Weights of a small transformer language model: LayerNorm before each block.
MLP neurons of a small language model. Each row is named by its layer, matrix (gate and up: input weights; down: output weights) and neuron, and shows model dimensions 400-527. Each number is 128 + 32 x the weight over its row's rms, rounded and kept within 0 to 255. Numbers have three digits each. A neuron's up and down rows have the sign that makes its largest values positive.
After each neuron's rows, "fires in" lists the words (lower case) most often at its 100 highest values on Wikipedia text that the model never trained on; "fires before" lists the tokens most often just after its 100 highest values on Wikipedia text that the model never trained on.

L9.gate418:174141113171061141095143107154164108172163160140106128091092127137087126177155125164096106095165083105103128104098109146115159138151122123126144115123129117125120088139117095156157085204133051139138150132108113104159116125117160111143122090077170151085054142168112162083079144113136052131111126155064104121116128139163118116161113170112101149081116172099131141126101112141159087151111
L9.up418:181115138098149136112114224105100138130186078149175125123150077174103114144115102110113137120106182119132160184200153120108133137111180119103127158128126100090153114157105156113120069171176151077138105158060118122083092162121115166116107137085169118147116132155081100106141150132170127147098131155117160104139139136113129146153052087140089091132138149128070067143164148111146113112138
L9.down418:160164174140137181129133103098114121081110151176144076162128120114092117131162107097103075118185131147122118139125095120106117129127110104114113095116144143132133125108138124054121143085122099147124111151099158074083184115165119123147119138117199184135104122129082124091207183133110149122108174082140078144171155158089165080127102128158136077133133125065075137171152109138161148179130
fires in: "0", "played", "worked", "as", "6"
fires before: " |", " in", " for", " as", " a"

L9.gate692:093188086092162081149122120071091115205106135136094201162130075133144098120075137138105129119105152116125126123063169136132171048174183079124131092183087115152159131142147102093216142140138148132105121123170178071081107129091140122083101170164109140130130111122167128176103170086114139126096150131187167087127105131124149093125116066168093142125126193114121134121144140179156110148130
L9.up692:122126157133190134118130104178147144151146129157123107140134105072037074143135139142161106087103179083115137141111127140160119143075093111138146088158091171114130120138117138109112103126184094074102129071067090121118092130156073105155135093097143139093176105089180156144162167135141150133111158150166120164115186118130144139110149124125161107062180109122030164084113153140214146152141
L9.down692:154088157150088104083146115103202170122081109108136140078106123138097061114161134114159071061134082142055153177076132149105146168115111077126143136130123122117148126099147064114143104178105139181141166085117148133107140182073128164107127144067189139178093084121148144113159174129115094133058143156083143094167115134213155108120155099143111181142104252119159158157178066144146155176169
fires in: "of", "in", "by", "on"
fires before: " the", " a"

L5.gate1239:146179199141207098174146177107107109127124121080154124149006176134099108083101176151147155148149126121134122119141107099140129165135150183063179158148141189092087143138162172137121098107145155134114125143154159152144207121155142071133129134206152161137152153167201143158086165124115161136043099070196109158112117172107090110178162094157145127121175160161122094127141156152116073107087
L5.up1239:101114164142081092100186131126159113117117104148165134161128114158172105126117139130126130163128150088107120136224122163133091126147126114130115150162152111084168060094175101137109109110120159176126142076115183142188171147141130136105089171193160146144176127080133085128136192119112143112150114137138123116152139120152151149155132088112101178130190125165149132137129121133138137139165
L5.down1239:146139068152128121148187199099167070091098127192167150111113136191141195185107147110170128122107152108148168126147185126155072130057155142159123129129158101097109133128171129157102088128120127085117107154157120178073144138143097083135121136147105123133175176104123099106060121137103101130139153143179116098161138153134122131124132117180094077094108058130079110111129117075176112086123
fires in: "new", "november", "april", "june", "league"
fires before: " ", " Zealand", " York"

L5.gate846:129173135131159125093170119028121108144137077191125171213134138135153096108126123125171155119135159175056118158151136182191134114186146147144129133081059085126124144156046118183080085156119102116084105131158167182079156129195104134128158119102114093132091136116098068076174143139122169129134114159152083157178160115133189142144135175149153057124170154126150177045101165133167064075143
L5.up846:100101150138121197211170116174117166125160115137140181149157101157102132100109109130114114030122119128159126101078161128135146091119073066135177096091082148184156121087111085119094144116168123122160165137183076109073160092113139115112163124090055145135164160152147148121097116117136081179134101166145202135160134108156067110109098118152155136179195127126135109132080153115126085162116
L5.down846:119198101101118209131140107144144180166165144152152141121168090131166112209092124095111150151176098208167118105069128093080090082141105149184141192123113138157124129126130147174086111110144142141136145116186060116083122130129073136145184116157100131137134124118117109126160178097121104118117085175114211139123173184116128182128139143079141154211168092146096164167142170125171129137105
fires in: "3", "career", "s", "party", "year"
fires before: " |", ")", ":", "\n", " (", "==\n"

L9.gate1620:102102171084132184158150160143167123077163176173147062106141132141140115179134115133102099103118142080120097171152174135111178130132142096199117140120138109123122085130113177130141111073154078134090140155145113162135138132137066103096144133092091224085126096103080058164110100117116103147167095149170140166139171110146152089118119122155171153153119127090165119108122088075112210132137
L9.up1620:076174153090114091161189154128172073140132163150151120107103164136134152188144094134098129040122115077117104119144166144094101110125115121119109101105139167113190161084121110100110098112155083151117138187128110085108157142157098077102173080091141180085144107137124073147137147117151121191159128158140163152162165097149140142162150142092155178141085155107104096082115188082104178092149
L9.down1620:175115144136094159136075091159137103150113181118138069137148155093118181146115112166139089123148155133154122149136127087157148104138147122159094106131133105169162142152055129166088125151104111102097128104115176205126106123211136079094169140132150170131142158070128121146106108129169143110164179134132123143155134166148096146139103083120101148155081135122180134102158128103116180216124
fires in: "december", "august", "march", "september", "june", "november"
fires before: " ", ","

L5.gate1842:094115184111151157051115174119093097071202099093123079130109107119115093140099099088059137116116113173098155157126154169125123140101093125140093117121081095066116135167087115153082125148158108197190140139118112117148156128118138158156108150092087090086155166149126102128126113086137142053114121152107162130103102106100092123085121150116102127144161176079169124201114141164073080119148
L5.up1842:104133106100121145149167080143076130144104133146132168101145111105090129174188130161144140140099083171149132124122128153149121134131032137225101084170147113161227081093099178149133148110144087157159166151150129091172151156113116146138172074141172105122107134105086074112170117115105135086153177168158034126082171101183123111108106139158017161107116155129167142096140105202070117119110
L5.down1842:086142147194138120107095162109129172128142138105126117105138142141132124100076110044098190138132103138089155154201122188099110102122138125165109167094068090102096060166122068157141128177141133126196129153110102093142117136151184130128142139155123135069120143163139102114153119096162154047088124155134175097107103140091181115094174136139068105125108121096184134140113127138129074105162
fires in: "4", "6", "9", "8", "10"
fires before: " |", ".", ",", " |\n", "th", ";"

L9.gate1772:154183126134165141108112092125096131097149183190079194140141093121078126126175092162121075164179091107111141105096137162094154088123058135139158125102133139094137088071095125141140094143207110178160123077088121152117125117164140115105154136118147184082083129095101143117122104125192160142112144099103132113152171161149112154083133110116160079087199118178155112129145147134109160133095
L9.up1772:122140097088093097115135119148092181129145136144135112175155155093120139100105163088094132143047186171152183057099117159132153132163078114119139171181088093131139112174088144170114186110170116103183142141128151142124099129122116068154150088143112137114165112157095165173095061097168190097078150129176115133102145154150148201144133152140156060094152129016182095187146139116141112120090
L9.down1772:098125130128214162088160103136080164140111133197154111169151179119041178151136087083119137109150078156129117136070106108153093141132101096133159152181137159113150121175077109105167106117145102105131114100156134138116162155121133102158188093133132173137095114085132121155122107185127175172146109151110071075191128154174083127089093139109166128087157132156097097137131149129168100140110
fires in: "on"
fires before: " ", " the", " May", " October", " July", " a"

L5.gate1442:174126126116090102073154143184152115170153101174115129065151128132166125095154126127082181108148111114115109149144184163165107055134145098068142118147091147109156089117131142077177120059175099145109122152184075128127114137136096116186122145069123078088055108149110162174108160105128169136159137168075103151087164131094159106152165114154114161097118112173071117067165139096116163127118
L5.up1442:143099096165089092127156096124137060141112138095106158114131120114120130153129121115153069120085108155161142092170021099129095116135172119181116125126136117113161093066150150124077102086131119106126089100100117151143122137133155110131061098107135111172074126128153148080174155181112127179172130145120077140144124163173110136167103153127150143122132147107071139094163110169142150108089
L5.down1442:049174173157156176126118156131156139116073105114161162113091173155099095121131161133152096163143117155121114079160123171099134125112145114143131080106206069110117117161142132116155125168105136144121141172080093140176179095195114099136148089138139172184178114116121133131110153170098136125132144130217143108094104146083139151137156098174073117148095102073153152105118112124165097123149
fires in: "a"
fires before: " |", ";"

L9.gate849:123145134113139108126097100158067111153136106137142102093132212148086126079127122114138122050132119129126151071108107153178110069163066112085070095158147117148130160097161134155116133088169153138141140199157117154158115162131081093130162174176137098136140116130156145135186105124164133179124108109102102164174135060116096143106110067152129124151113185117126103095154076159073118131098
L9.up849:118064180114141162139132137087137124167137168101179077133113160062143181175098133106208122098148133153083105038164082156133129192077141117187038148253123122106142108147129127130132135108115132141110129091084125169135114114137114175119118143131138170134150120125133119132098107127172161092038143118080129097127132106118109125104103096144133184129118109162091177183238144130158131117089
L9.down849:135102108135121150088082103136154161171100157074078122201092151099137134065088134127160108153116149150119110099125169110149143154116132167167051164180171126114131127179148175112113142088165152176169122061118136168137110100119121173143161150108172090112113172149104116186145067112126081154089103108160106143120123104098151157151157164131176166116143113121118074175121099122159179138091
fires in: "at", "according", "over", "on"
fires before: " to", " the", " a", " least", " "